config.yaml
n_layer: 12
d_model: 256
n_head: 4
n_kv_head: 4
head_dim: 64
d_mlp: 1024
vocab_size: 512
activation: "gelu"
norm: "layernorm"
norm_place: "pre"
norm_eps: 1e-05
positions: "rope"
rope_base: 10000.0
rope_fraction: 0.25
qk_norm: true
attn_scale: 0.125
bias: "all"
tie_embeddings: true
parallel_block: true
init: "normal"
init_std_qkv: 0.0289
init_std_o: 0.0
init_std_up: 0.0289
init_std_down: 0.0
optimizer: "muon_variant"
lr: 0.0194
lr_mult_o: 3.0
lr_mult_down: 3.0
lr_head: 0.00671
warmup_steps: 66
schedule: "wsd"
decay_fraction: 0.59
decay_shape: "linear"
final_lr_fraction: 0.05
batch_tokens: 65536
seq_len: 512
doc_mask: true
train_tokens: 347700000
steps: 5306
dataset: "wikipedia_en"
MLP neurons of a small language model. Each row is named by its layer, matrix (up: input weights) and neuron, and shows model dimensions 0-255. Each number is 500 + 25 x the weight over its row's rms, rounded and kept within 0 to 999. Numbers have three digits each.
After each neuron's rows, "fires on" lists the tokens most often at its 100 highest values on Wikipedia text that the model never trained on. A number after a token or word is its count.

L4.up295:431494541455480488504519515536514502480510498496499486445493480513500482551475483498483501465492465518511524521542483526485504507511529435504497517502516539524494509563509504513524457499447501526468491525508487506514488522460512502491536537508506531477475521494487465510521494468487474527444501494477515527526509531517502527493512486524520466461494523511526488496504473514534547507530499559518483483515492538465470526505477544543496463512503465529505501481512478474492504510444499510523487510447465503515546461520519554536464510489488504516512499535519533481481495522506502505514471525442499485539524505508510444495504468510516484520481534467521478478539502510496506476486503522541482449519495482557449479512492498498489492471497503465468518507482471541505503486494451
fires on: "h" 34, "f" 19, "n" 9, "ur" 8, "en" 7, "in" 7

L3.up287:497478501501525508518512483521541459536488547443471451491507545483463547514463527495512477516548446433543495513504498493498455498502409495546491480478512533525477514523560507514481520528497505522509497499516480539507515506518468511495462516501491503520512497505507487480549518489490488523513521488486529497521525497513481502506502457525558527505474469524480484487548518520510519498506519553503493509488509536490476511470514498529511489493508492480489523512500490464451485525490506515512503482487521513495485488504541486495527491486478505478528503493476480501486461460476475496445481451519535503538510513505483489440557504514481546517507466494490485514512515501475494540520476536482482502510526483514474481419472504466483497492554460518452503497502511519490459506510490
fires on: "t" 44, "ver" 10, "in" 9, "b" 6, "x" 6

L7.up641:489583491486514484485475466512499502525511488492497501500528503448513535528502499493481517576478423514515507461498495536496490499489522555502528488501522493491536477507532482480457499512498545481524535513493470482503482503522503505489523478488501507473472479510499514498476492474518520485499542521501498529528524532490507524471508506529488503505562509527499520490528519467444516504469479467503487513504539496498485517501498518460440463479480504464520541476510501504519465526521504517477484454532483479485461467495515491489553499531516498464462481506547497495490461524489510522518482530482517496487501513472485482549521499509513467493512484521525559534494472535545472502475517534481447435515500522497485479451485503490490514492467483505553465524523531516454467477504526
fires on: "o" 16, "ent" 13, "i" 9, "ord" 8, "16" 6, "il" 6

L6.up247:494479526540519535551479484450513504447467481499490523501464471489503508475468507478486470534477461475509496533460507527483511497542559534499476513483491445465509538457522504523518514498483490530490494474513485539499487542504515524530508509483495491485506516479489513495441489493507512533508511512523506527488465476498555477526488471536430534557488517493525496533477526521472494503497487481516466545511488501467495494521499466505462473485520459512521463512493512495533452484527506474459479464528508508496474508510516502505511511470520472507484498491525499526523538501482481521506507522534527521494500493535535536477494505448456510470466499476486504460468508509523525497493472519480491531504539523494487439486454480547532525461510512496492519480474520516521523576509512
fires on: "g" 34, "in" 13, "b" 7, "er" 5, "I" 5

L8.up848:499499491485520491532502492467501466520497535486526505486507537473515454481407549534487491486494540532506504541547511492512480505477513490495532490524475527504515450498479495522493515442493524489500528549495490524502482501505482498506518501538463493497507508493517470511471536488498504494473507507487517537511533522501518492463487509440479478468502526495460507507494485501559494511504483493476464494491547495509511512578456489494537510507499471478467509552537475491508490478518464505477491533521504478484503508515480526509519452500504517437498546475450494497514502529478496470484484473515492493525486532555518485490530489520499467531476495519478523434483493526477486537501539523538475498509502468563453463551503488494460510509513515492524458470485515469523498510508484
fires on: " in" 33, " g" 12, " of" 10, "," 9

L4.up290:496475505514523490516529493507465513481494499524514459509503482508477478534500468534523520520491515501524535494466464483507501492534507492504514481487494530500492535474500491512484486452463534515456540511489506512538507493488501531450538515514492480483487507527474506517491516476489530550503469505509506521504501513488495519468533488508495547500505517521492512490495457493432501492529530507463502501490494493495570467540509497534484506451510531468473462440483490492510447466493490527491512500476457506489550431534537508492505542508461514493516465482482517547471505483543535501472561544550470480512473532539489517512481474479555479497502510466485491506474527536545507500495515440494531510503520456510513489516543490512463543482527478498488550486492494523490475513480496
fires on: "c" 26, "t" 16, "p" 13, "f" 10, "v" 8, "th" 8

L6.up858:482486514491565526484524487506527536525463504484528485478537489498461519489456519497512526547488460557503494503530540524532496482532481534523536478493492529509498482497504494508491519489458525490479530528540473501469488491468517482447543439524535483555491504490468491506507553484510513494478550500495500511521519485506497506498507486443487529499548468460478507511501507486518485480508526465498485493479529498537514483495531522461512518522490488490505524538493491484486478490544518511512505511478459461495509490526484475519462473512476502482487500500478505494499513503479474495461485501548461514484494492492543479513460526538486544456496562537477514545506498509484519506519481465542439465486495481498463506517456457528494512520562453504503514506458497526525507465486501
fires on: " in" 16, "," 16, " of" 13, "th" 11, "est" 8, "ast" 7

L8.up619:500467530526550483468469490521527477511549506512482520504498527457498494500506506501500508473494511474478522488524556483487511528515496508581529466505476465478491513518493478507533477509559543511480451493469555462468479528486481492482483488478480540467463469517505497468482500519479493516503513466484449496522451465525470558490496490477490457517511512530480506474508517451479546488488461500458500503505498511458505503475520522476506493514494512501520527520514519477489481514515561461477523521494484536534475476460523465513523517516528497504490520506535489461495485478470506485500505509485530520490499552526552486510511514550487505452512545478518498472471433481510494512492509484463508486527511558503512549523523491510490545465502483478499508496490528508483535493491498
fires on: " n" 63, "n" 7, " and" 6, " L" 4, "ong" 4, " H" 4

L3.up892:494493526502477552505471500486530561493460525468445475535484488508505473518471539473503483477500478486493501509499503475531480465479479500461480466526524479479522515537541490493528501537503495526479525515450490504530513480524493506482531512478495490501514496456523476533476519506490519487513457429521536478474530499491517530524502485530500566505487542514492529524471522512498479511443487551476520480450490457469496522513509457512540524504431485546504523542439534504505513507532493503537489450542529490521479454508499479514494503531485496476551513505512508512496510480532502505479519510497515494475478472473496506510476496536505458506510486514532486469526504511485492503528515505496503463471541487526480489518531512504448530507496463511553492478465491500481506512526466
fires on: "ro" 26, "us" 13, "l" 13, "at" 6, "ion" 6, "w" 6

L6.up1:526461538491491491515480482501475493491486539480504527453495487494504440485488518560522473495491524506474494492510507522522485511489479490532502548530519510501517482525481485504499545504540527476499532474477479479453504500466495493529495520499452486481501509497490498486510491500479557475510521512512499518481526502516536510517510515522524455565528510461457497530496491501485501463525544470476484478524490523473513534499479531543490507518509492518506477475479554508505555512473541497536551510512498505556545444502487501511506473498506477486526474472530445499477491518529513496471499458507502422469505504523507521489492520489455470476512510468476532521518500490515498447487535477441525471495484439508547491516489532513477511483492525493522483496460495481543497525466540
fires on: "e" 31, "'" 12, "st" 8, "f" 6, "ity" 5, "ce" 5

L6.up351:494478559502508517512542481485507461509514491470522497494460534528504524476476497458506514480510459512516481484524539500489525476481504522514498503467482487526539503523522494509514500521498465497524522495504515479470473500501511449519479469464504496520484503499508482490515541525517449499467478528454509539525505506485491498508506532499487472514493516455494509525493554527437434446558557543479473477501485499513507496499513525514485522465518537502500461486547480477465523497466534432539466506526508525503483498482515505483518518493448482503488538466478522545537520469485486516555514511437490515508507478490522485509520483516501479466496530501486496532505508490516520482527513509479520495508482468514533523488514488519537470509555499453543481490518464514535513469449525
fires on: " for" 15, " re" 15, " of" 15, "N" 7, " is" 7, " was" 6

L7.up796:531550526484487492511520509486500455495490492464508504506505507467484481552508531507460508471483458520527461510496496513419501500481486531506490494516530520514515510481488500483509453491515499533489543529506537552512552535493478527508492490500502509515511525501511518487538518496470461526494488528493486413481487495528497532526532525516554462486493502464504506539500526498507461492486539556489460531465504473478499500458500504492491515494439491478455525473448498505488522473489474522502514479518485501529479484481484539532493504518545504506499526503502477467471492449533524484501488509498475532513503485473505500476471480491490549479508482512550527492521541556479448450511435546502518496492487514493516502492503520546533478503480494511524480493542504510523485488517512
fires on: "ed" 85, "ated" 7, "d" 7

L7.up903:511507470514472508503519493496485468494524494529521502493514555525469508456489529506498506499475490489471500487494481533488484480510530522476475518505506496505487453541472504459563490533557553474466521504522508487463488506444469516514473470517483533535483526514540550522503478511519497529420520499467498501487513508497474478503490492503487491486548545425518519469492507438481525511520519467543472490488470525483465507499507491530510491502568512482489447493482503484459567479465503492527474519488484464486515472521550515530522484496513494499526495521482520464526517498517531502504539486502508496494502486466524492483518502517529485528512505535459540562490503467502507491514467524505450518554521504492468477520510504518517487511496480526485500512494455513471502490473487
fires on: "al" 61, "l" 12, "e" 12, "re" 5

L3.up878:507525503493480514507498527532512462483488498499550514476511506529486471500499490448524537491492477501478545488531478520470518469544500478511475529486537502492484500548499513497544426493539499496462489524491512529473497499511523549524514501470506514481441529545470489482499519456483529511547527495497538537476476489454470492541526501493477521524450562468492476488504499472520492471531491531538487516441484508507506533509496492508502539501490502484521548547487520467521522547464457496474477514508508492482481493483509477537518511492483454495531506522472506544498521501495464491504526512500474492480525468478543503496541524480481480485458544505471487530448512507468503490490538490558510537479485528495474489519478480471494517509525498474482509527473526517534472492492535
fires on: "en" 33, "an" 21, "s" 15, "ent" 6, "ch" 5, "le" 5

L8.up211:510551476528491458499502431497547472595528487477508516533534511532528511470484475461487489461515520510505537480501510466533488532548490488523500500458489510530487476517520497537479484512532503525506497485471488512485490492459500543469516510483508522504509517496525493493488512538471475526508509482502482504467491508530504493464482483476479483462494502446481488551538529511543456531457524517526531567512530520481517507461491519501495469506508523468498481515531491502554506506505524483524529532497526485478522528500535463508518522534499488525435476511496480484474456483499517508528490527503504447493453444479473535499537472508505507477468490506522486469480509506499535494526490451499472487498502500520480488484501497465521515510518543497451484533486493491506529478497489
fires on: "ist" 39, "or" 19, "N" 15, "od" 6

L7.up241:507478501515521484492506511516501508504475488495525513520539520488477508498477492497457467507513544512490504525496554524488511487517460503436526509514532507498519450488479529494587492473469514496457494493504501530532511537475508483477473511510531516481458465500505506545515500542516479482517484494510495528523467524499506540528511514479513533486490480508474478507511514472507488537533506462476502517492522508483521498497500494465498512487498517499497511567516511497507507529452551505438489529467515472523583531509486507523490474481493525528504457477486505485524526493524452469492472476502509489436523502504477510517530521475480489489532465479495517508482528486471496522471477510453444507538495471497528464501492465450530507482510522488464546515510496494576457465488464
fires on: "it" 17, "ing" 17, "al" 16, "s" 7, "ab" 6

L4.up879:511551470549497488522472490432525486526489494480492517481512522464473490494513497495498464503494504523482492486519497518507502514509519523564524483517495507547492513490473441498480423449507519525496473497500500511466494484487543494520500467475534522498462524524525517490533525473508486476497460504500473477508523521501576486492501511476493515462533493531477529511527487491514530519498507499486511521524520439454501505518507534448485475479481503484504553521490543483487453477493472484494492510490495508516502494479512523513483469534489514488466528485510498557527484525560529554508490514482462521527525492507516464488517450520472509488500524489462502512516521572466514454533506491468509462477472511498470446470522512525548496526500493488512471480539497499494491498501527
fires on: "ed" 42, "s" 13, "'" 12, "t" 5, "ac" 5, "ated" 5

L7.up118:473449495452513460476485519505547497500475522483503466503511504506528482513469486489528495501457499550491485515567524504475506517476561533495531526544536524551539492489453516446459508511450530515440524515493528523490512503476514507500507492494516497526482468486509498476477538514463498472488533507483466502515498498530546509520497509473482502512504532476482484513467515531502455544504509519503452495501533526522482479530507537455488505499472507499527529519482528474462518510516492550503498488503506472487521485475501496508493481501481517451457548480481504497512473520501524457513516507480532492501474528505486506529463459584500503495508524470503491489488490531466517499489486523516473509532505457470514499473445521527490461508543467496530511509464459510508537512477507
fires on: "," 21, " of" 13, "e" 10, "ge" 9, "ast" 8, " in" 6

L8.up786:448517539481508498511507499503494514506490550516511498504517560499505485487530500473520473466475463468492513490491524468507525523529483498466498482496536446528517444482548499450456496506492533521533461520525536499501540489494499476512499463457514531503522495495528537509524524504526492449505478507513518552483525473485465519506468457465511447489548486470496534498547496474492498488483524485505548505475536448501521480481531487490492500509524511474502491507486483502511514512525506476483543507516447528501486483576531486530448486500497513509504497521495482490524469524490451502503521522497522498541460523512484495506476511497493482469491544487532497469472515430486485495474506529478462498457489506511538514520530499488496525491517479523432526528484476498518489452491508
fires on: "e" 20, "s" 17, "es" 15, "i" 10, "ers" 6, "y" 4

L6.up677:461489526483508478550474479545504500458469471497530493497474492527498468459478532507512479531487522530512487509508524500517460463518520491477529490518517505507464492476479476537490494485490541482508498488476478531512509499523459506459495493528508478463500509577549497535515508509511522521553462502488505520508495514481469472486539505506501522498509517504520483490492474501493457533534496494490478548521412502508511492485533560550530472518513482498489499485483503434528496501490491554465510487473496503520511497518509488449473481540497502538429516486478481495502495476496537464522506480505455460535511509497491461506489521479501520509476514497514514465440465485531476513553530498457518497519525525552473505553508499485502484528508504471472525502480516517463495493512488
fires on: "th" 21, "h" 14, "el" 13, "c" 12, "ir" 8

L4.up850:496482515483495469534505492518508477563489494508503428471469475483488477492464480531498511477463502481469512507518504517512483475476479457509523518522512455485553497481531491550524488526504466527515511495499476479468546517515540515543494517519501504399505503459511522481509513522510492523483479516469526500484528502489539464517521477511504503498480520484477462542506505489476524529490504535566474508503505503507493473484496496506551500503503512476522516441474518521503481522483476523476467484476552496474521481430423496453489515495522487488511528527513487494487507519503480484503529492457533471543510542512500518471512476505513555478517486500484513513510457458473520495497494510490491495484535524490474492565497518495544483494466531497498495493516540487469512535493496
fires on: "am" 13, "ter" 12, "ing" 12, "1" 9, "or" 9, "ue" 6

L4.up178:512516490511504525529522526529468515504500533474453483481504541448459487474532476468525504536522517520521502485512520473478511508510497490538515463492534517485498474522507516486455477517483521485522510508480500452497561505470494477506499500500475567476520523447473447452510467476538505500483481506485546513488505506545462519499507501523484469463491523524500510482505462546486481469510510509472480488527478537489472538508506490499513525509477503494497519521500514502488522473469489479545528493520448472480532487543492525505524477498533494472502491505475513534475512480499496459562488494450530514539467480508521495475511497490517514473511499493485489501482469499469490459490520521549454486483476517538401497490507480516489531542547518486537475490480525542528469495492482
fires on: "h" 17, "ch" 12, "n" 10, "'" 9, "ly" 8, "ell" 7

L8.up575:540534442486521501525518509454505459487485525465512493502461505468478507451479505510527508467499476489556460494502509495455519522481459515481494570494496491485505492514506461489505507486515511466490532494491487513528531466521481529529493464472531529499511500475505499491524493522471498488487477468491514518544497472515511504520488503569487520557455473495509438491481513528470539525521500504520510539513506482514509478534469531529495494512487539504524525490523508440520530496517510500505499482456477489487495495524532504533462531490523510506543504488456462483516523473498495498501503504514504479532529502545487544441459482502528485464465470474471481486493521506505486505490487501515526514431513548527492455466505502494512474508528470496444525522551540500511490533467500
fires on: "v" 20, "c" 15, "or" 12, "b" 10, "in" 6, "on" 5

L3.up93:539536536502489503524505468536502504538486512510496554502548508507458506509479515533487500491515462455519496490526477490491535481502479490483523533493540512461478498515523460530445473508493482479538522448478536496506491491524462478466485504536498514471527485520536481504468522453485487519542476513469515528516513511490489502505506470493435460513548504489529508509495487496497476496521524458528536495463494488553484486534470491504454490498481514501500528533507469443537478491481480497449501484488470530538504505508523531473514464521465493519505483515497491550516470514498471508510469492488526498460500554489526471525502490485520468521512512449492509530480497456500494529499511520494453492521522487514447519453511503472461507434530508473538516542505490487514500492510547
fires on: "il" 22, "i" 16, "e" 12, "es" 11, "ly" 6

L8.up340:491488525502514554516545504496567548464521496496486542468491460515510478504538513525484516477500454477505536517524509530521506493499496458509516477517517540473471429523520503487517492486510510511522466476486536529500472506503490556484528509502514474505514468517509512514524505431499488474442478464466535519489470498486537493509485552498478506507519538500504494509515533492512526520502538531520522505494511505486466508549485468495526485507463544472478498528478483466477528519517506547506486457483480492444535461473511521502496503492485476522484468497506453460495495474487494552482515476509508497525473500484524505528504485513518457445473510471496471486481518493499501523471492477535525492482543510510471487496521496479502506490508517483427519563489542493505486542498455
fires on: "ur" 32, "av" 24, "z" 16, "v" 7, "t" 6, "in" 6

L6.up401:513552501476474491517512493503540431467454512517524518482531451505475442522509490514541490504498485483486507507515454504505511492502530481534512500511534466452473565530469494478462519549469533495518507502467506503508498513504497479494495527531442494509460479486519472469491479457474489492491538502492496487486504538516533484490509453510495473562502486473471481583551494490479529486492475501480480497511530481481505518492528486507496542492519505501480506486516468490511503494455524530497545559474487487492488524508491500522455471490525496495514456497470519455473485523531497501503489500512476511491507534464483521515493478462507481513497464458515451507511526528497510474494531482502474487472517493515510483501520509463530504472494536544477512537467512566516521500529548
fires on: " St" 44, "st" 9, "er" 9, "t" 8, "ist" 8, "'" 7

L3.up772:524495507520523450499497528496467450515534502474489480516486489531486520525478472502507481488490512543515474522505524549455496504494505558467493516540456529493501516509501466488520495504506462508492513527515513506493508526503525517477505478472502540496493504474528524508511508509515517558500513488486479521525558504460504470522514532535440514477421451471498497459476509507465531483496471524488447538510500496523525473518526451494458510476513516513523498524489524503444514500516511524490516510474504501503511494495507524471500517491553486512465506496504505488504483489484530492503548456490469493506469462466494469483479472504509488456595526487499468493493524547487500511487510515501459540489503486500455487485513501497546512432487509467540473509564479500520510494513473
fires on: "um" 13, "ing" 11, "og" 9, "our" 8, "ut" 7, "ions" 7

L4.up352:482533493449519466499487519532495452515510472511492500476519476498464485498464481506490497452515491497500547513504500502494496477489519496505552499473530557479520502525507500475482458444481483452491485545506478498536521525504518488518515534461529436485500472504504530484533570463511448558526496466497504494505496476550479491515507466532495514517488500480506492490480511503515481505521476523490503475504482507482515567480501539522529533531467480517483515542525483500475493513535501500487514489535527484480524484455484504526477524505507483502504534493530510515493505485553459543498496556478504521469532503490486558476510515494528499532484523502466473486550477509486532503485471481462515542518502463547475481529491449484508484450519510491467534508543462492480491499500498
fires on: "s" 28, "j" 15, "n" 14, "h" 12, "y" 9, "us" 8

L6.up418:485485539473552478516478536506494484518494512510481519464526492542501531538461489507509521461515523542511517536487537478518537484502485492531480506486564529492530464463487524507530509457494498496460533533511492527509477526491494502490484521479492544484438477467452470531551483543471497477513494530478506471538484499485531449500465480525498493502536486501513472517483518518521504523484490511475523457546541499486557463501484485509480486518467509527514495492513439472504528516488490530478526470490509514472506476503474525529481493479515502521530534505515452533519470469495453484499506532506493472511477538520475533516528558517484496489517475520550479515571492497466501524458501472474493484497469526502509504521513490517495489477514477487506513471434507476491512480494485
fires on: " " 58, "ud" 14, "f" 6, " a" 5

L6.up392:512473511485524526502498519510476474501479516475467524483461491446499485521473487500516497533503512533501483484506503499492496510511514519492518482495488505501502519547492479493516524504518561497518517494482490495439513538483532520501517492526474527529495500449485484481529518475520498421452475493508500493449485471518514464527505506491475481510507486495503520515480474542482526472533503518502447492489535504461512437522466503455479457519513507521486485492537468516473482506470530538511504497459504522477557461521511503552488498521520456490510485516459490515471479533508526497520491470539453473452485488529504483510493490494497520499577529498522562545517468505505485525515503495510509557487476547500476539488470452533525471518538519484520500489442498532526517513515488
fires on: " of" 46, "," 29, ")" 6, " in" 5, " the" 4

L4.up964:445525505516484520509502529518499468479506458501505435496538511461477478483539484530501488530560516494540482524434532536458555467507521497516484539513491475502524533515509540492507529492502472508471487489512496515515484472527479526520517457516487489486486478481510478500504518543516507505482520490486535506482488484490486485517511498480509498468516450461490506522507484527477489465481513494512494514479449469493483493482510470492499469449519529492492448534519503544510517467524481529463480515484480525508525451510514528503502487502555507568493461474541455531491519468495519567477485467539485482467497489509502525475547508520500498523508507474488504562497492482508499467485512519478503509531489490542502473480540472460503521505515492478498487542506516477557491460483472
fires on: "es" 50, "id" 12, "ar" 8, "s" 8, "un" 7

L7.up625:503548499468485491520500497546506454480481515507518460471515468488512423505487513478507519502517494535503495494497507500553526523517492448485475471535522458524495587513486532463515493504518488523517484468494489474517478502519496513486493479455484502498468521493498495518487497481516513472503512477487496480519463507494472516543537478480506509485448499501471508483483475489507451504512527492504500524513468465504500532498517491535444552491571545507535501516531489471505534489484451516502480477529499462511459531489470479525556514501541463509489493530480525479522488512545511531514462501520498510545519505546506486507558523493521524517482474484452554509512527533512482500525489513544476503502455506464481485475489515495498512508508485495474483518481456472497456539526500
fires on: "est" 24, "ur" 17, "en" 11, "ent" 10, "al" 7, "p" 6

L8.up370:485544478466488494484492508485503517483503512500455511469493479481514482492507492503483507509433498528483529496486476523495462478524483509498524505579502495516470502502492515527531516460528540470502481495524511470515452530524505505510486511450501488514507558474501550502512526476506509526510480500495543479453530499497502504542487496505483509486521535489505480487480520439531496527510540486519501464504487460491491522486507487484462513505524498487542542467502469494462532550466502514519494512548516484494449520530488487500491529508557490492464503472466519532484472465507560497546514508540474470518555571517504505468492493478522537532478487514480516466462499522536462484485530500526459533490487466484520516501502519490487490495483443499465466527516479504533525496482461
fires on: "al" 34, "i" 8, "ur" 7, "um" 7, "ri" 4

L4.up70:476506550481475508515513493517495510498503497445489490492512484477534507571510498494501457501496476500544496512520496525488533464452486506525498543498498512517515521500462478530500488462479513518478500489458549467529504472488531462479484502503523467483492500512462501471495546519489495506477495495500483461450475472504458551468505532527475515457503465521484491471483506515497536500486532529494539514458501481448480522460509499526504485457528476537520499486499508534518510477522499493525513510509508545494487510475484527473488546446502572455506480489524517492463517558508517523502523543477512493514554494517549482513515478455491449479495513547506496478468497472553485515463501495530499459516498528528497505507522508493503509499524463502432508527478529534507515505514517
fires on: "et" 34, "f" 16, "ig" 11, "t" 9, "in" 8, "c" 6

L8.up396:435490525549518476500519531509515501515477485492506539504526484485488542495518497486508483465477479498523495484480502502509529499466474455432511493506514526486486470506502531476547499509529485522479512497503482532482509522524495510502505470493510486483495530480531493444500549513460552460502507474508503511494532516505479510523496475516460478490517481493457500480530470502483493463496481484512542508442519521494543489457522516466495507475495518479480523490499452545496509546465481477492502504472488506537531482537507530516542523526521496490522486454490490532453496531496469471522500507530541497479508558556453482499478513460472524484480499491536523498511536479511520492513503519504499505456517479515488476497525474507555497504521500499535511496467454483553538416534478
fires on: "s" 31, "-" 9, "ing" 8, "t" 6, "es" 5

L3.up545:508496512494470455548500482499520521482541433487461460492539520490525477535504478498497468461513490515475522508511518539494488529472470507501507506543474476476523493472477538523538492529526535495512552502464511570510544540543496493486468531465485491510479497498497473511497516483482514502482509493495524483481498491507460504529518523468527491524471516533455497507516545498480484479484462463465496537500503518518515527501467523506536488463536510512503481520502486501503527531567487498541513497550485520474477512492520535481484482508525499529518470528520511464501540481507469484484495486452496499523477506524507525449536466515503501468502454484507477475463527470494494501503491524494495485471486501522504532492461493480510483524446457493490513498504475435488428508501438
fires on: "s" 44, "es" 11, "b" 9, "od" 9, "ut" 6, "ing" 4

L3.up91:518490521513451522491496525506478522497503520479502505521480504474502513494488493459513482526516529455482448493514443528513498490489494499476487508501504513494539500529540480493473484554493553504514463553505510506539499514535537516512493497498505475474481519491483482542503443486518497501502501521491530528479507524497476505568520513448500524502468509539515475498480518473528445542467457483479485501500483464459526531490486497489470525545525466508529471480458426521500549488498527489508524431498505511559503477538485489478489496545484501466522502495526491524533473535483507475446504511503496493510515483473523518477513483468498485478524478491490518512487478498527522469530487506475473470485511505476519478517515516525501556440522534483535506516492459526466515508493557
fires on: "ion" 24, "us" 17, "ver" 16, "ic" 11, "ity" 9, "ine" 5

L3.up976:547450495497511540504517470474437555502526508492510475516508489471498463510474524500465513494482497468473512500500541532535442519509502562483489502458511496489497521488496517476514475520514542494484498506461477484512534510508522484460472510505463530529473513530525500512516450489493472492447478461467494525521535514501524512516481518525469496485497503483464493535489487464487494537503457521563506502504464563515526531523543482493503516516525550506516488484500512465492483518529511493489525493477474479491468492504506459499534483493487513538458478492531525548521501477487534468536546509506502488505532449498526501496509505501500532465520497526482482496468468508492538456501502485517461536492516463521482511457489505516515461571526462486496496510502504480477511545457476
fires on: "e" 33, "re" 10, "ity" 8, "g" 8, "ation" 6

L6.up545:518503509521492506506498531548498457458501470496471453488503480473517500467483507519482485467477462516526482497475516505516520506466491517511524471545437477493506479494497474484508476412499480492515532505501523520467536469532520498526479466487512505480492511525463531495551500482519528485494493527481503478531469508466544523527506516473453496486542564462509521547511484475529498513504532551554521501493489477504521498516512535492486478495503500493517528480473475515516495506481510502511486467507508489551527518466496496528476506492482477496516473556528533497483515499551473519491481455490454520467493489498535532520479481496518497561465478459532512532486499529481502483497458514493503459488482541490463516502514510513496544473510541452493523515513483560483500448515498
fires on: "ed" 54, "s" 23, "'s" 9

L4.up641:505511500505506519487539505510504442515467511516500522523523489474511534509517449495528480514481496474549499484513484504500485521526487496484493497498516515518507536544478497504464436484499500461492507483503522467492488475497556502540482443493473474501512470509480502490496509454482543518484534432494516492469491512486512523496494497475453553530461514495466505541520485471486496487512530495497495525504466472514543509534506490501525525476480530567513470486446487532477455497511520499499505527510471532495493536517512578546483489524489454471521515480493519484500492467569510491508487501492541523525531503505490493455495497503515459446512511504485513507491511595459487498501531493476512516479489515520491483510463488496496504512470464535499517518510477448484531476470516
fires on: "s" 57, "t" 8, "y" 8, "ay" 5, "on" 5

L3.up448:505438516502470473454481491475513516490519511544496521487489487442559486521496475539532496485479486536526511490474513515491503457521542505498492545502540492516515521495498522486521474504513510505499453500512534489455497492497533531485456483430497463518492527499499507503498532519510532513487491468532541509505476530489485537539452513524535501481477466504541515466498494463448500514478498498515490542488486492470529470484518479484512526502541507505476469499516536509515507491494476501520482502465484493509539510502518523480478503504537481477519459472446462476475463534476498508473532502461515524514479510526507475499496526549500464481551504504499453512497522489527470475504524525460522521514496510499508503495500489540506457463549456422530515565527514499496472489490490
fires on: "ack" 27, "$" 22, "ue" 15, "ul" 11, "um" 8, "ing" 5

L8.up312:538501469487512477495502478468520499484546511539455491518474496465498492498508495499473489516518510466494483511537466538470487466482517511506491530577563504501464544504511498483512558510488490523489469459482475490484433460518540492512455516540503503515573488495476479494527525506492482528497470495487500487464478545501465544529468536544524510517502512507506507528466455485484518490501501526521489498481484520496558496545500521497491490529504494478503475481500525467501504513495510454475545528523550483497507470489514497489474494489545445501501475514497499497446477495514489508498521461527454490476538495558437491467503485500492482489530509541492521508475500449493471472489550506505484480502500498519514467507490502506530512486462508507494514488502512498528439533487511
fires on: "l" 22, "f" 11, "e" 9, "ort" 8, "ic" 8, "el" 6

L4.up183:464484499516482514526488474484494489515472463489513490497496526497445469502522491511484511519491510477467509515429468449518477496521526494492526520520473517508473539487503490460513487532516548476502480519566529492472440562530525507512526506481464503490522524503521509502505460499492496491497503526489473520494497533504483427536445467542487502481510489529489502493511493542493499500493506514471512563534495508503505477495512484478513482467514491557483435513510491517488451489510468517503523463482497494489476531497530499499500486479488498527468500520527520526483485558473462514493459492482541520466497502531516490502492510484490532526479522453508524479510484551531483505483496507499473531534540542523521525486516467503517456435505560523491517482471493541460509523492490
fires on: "b" 35, "k" 27, "ag" 7, "g" 7, "m" 6, "og" 5

L7.up410:502467536496488472495518486517505438486498507498482488544533472458531482524505509514504487508463527479447496511538521518512476523457491493514497523499512517454505495499524510491516534505481521516453495526518493491486493511478524460532549514495478515506499516497504477514435525519495514486518473488486485507516481529504512476532486468476470536462501485486494486486523482469477546522493506518521483457537490506439522504493515509481514504536466492514534502554456497497523525527483496473525483484491491513524537472491501522495484545505505457536513486535520527509542474462541495469474494469522500471492492501472514510518489511533527495486541511499524510495588466542521514515452552471487418522463475475472519489518530486475555482486510493501517530501435500473498534492514514
fires on: " A" 17, " a" 16, "at" 11, "h" 9, " " 5, "X" 5

L3.up858:461562470506522476517529521549497521537465477478466506467507492523502539488520544514546515510521491560507498492524496519505468506523513482516506486469506466502529480436496507487525475496453548494502504483521485473504556509488521522471515463472494487507540511527516479499503513475468553514513501478485520516497497531482496492505451491519466532490507483541514533482490495481494507486527504515491499527487486517504527501532442510548530527497531495566468480504474522481516524487491501496506531487468489508518469447506491500470528540482521477478500519469545487516462452511533502455449512508494493471484498463496548522456486466471496454508475493505494468519504531537579510526518503493474535489506492499475509498534457514495481487488480494481468503501509440511526512514515498
fires on: "w" 40, "t" 12, "c" 11, "s" 9, "f" 7

L8.up549:501484503516505537570506480509523520548474503429482514497509523494499503513470506537482504482465519501474504502513502527496508515555500531483503502521537539509482477483499479456496503478477550474511495503488504450515471512526442472518517508546501549476469498532512538521528486499478502488489530484491452525485514496501473516505486519509530505502471455456530499498494527456469495492483497454511452475483490481443481524492588537491501512516474503485497500503558493504474455483462524518511530533517509467471479519515493508497518462538532509531488510462508493482540489475492478524467486480491510499504510507487544546563482516549507476469531491456495482511478445514506473497505503483480506522477462477503461532502516540514541536497513488520492490493492494502500518473494465
fires on: "r" 26, "n" 12, " " 12, " n" 7, "l" 6, " st" 4

L3.up268:477444515500494466509534484480517519489462478499526511496473530553466465507489502545503489511534453482487494501485497515452535487517539481478481508492503504493487538512499550528454509510452476533481485483522484487499464490480511508506533541463484522500519515515476544532487519500439494498472480536522516518474479537451450534496510520459520461497538516476510508475524511469521538484497486495553465539494505472509511518539450512471476471530486472527528470509503463491518483514489511505489564484538494486464529495528480530527532464493481485503435490506501494550495493485505510516477441503498485490514503488464498493521524465469513518523501529528475525505519507481525516465545538481497504496506500478519451473513512511508528483538522473484472526479492500515544513482538531
fires on: "f" 24, "it" 15, "ic" 13, "er" 6, "ur" 4, "ad" 4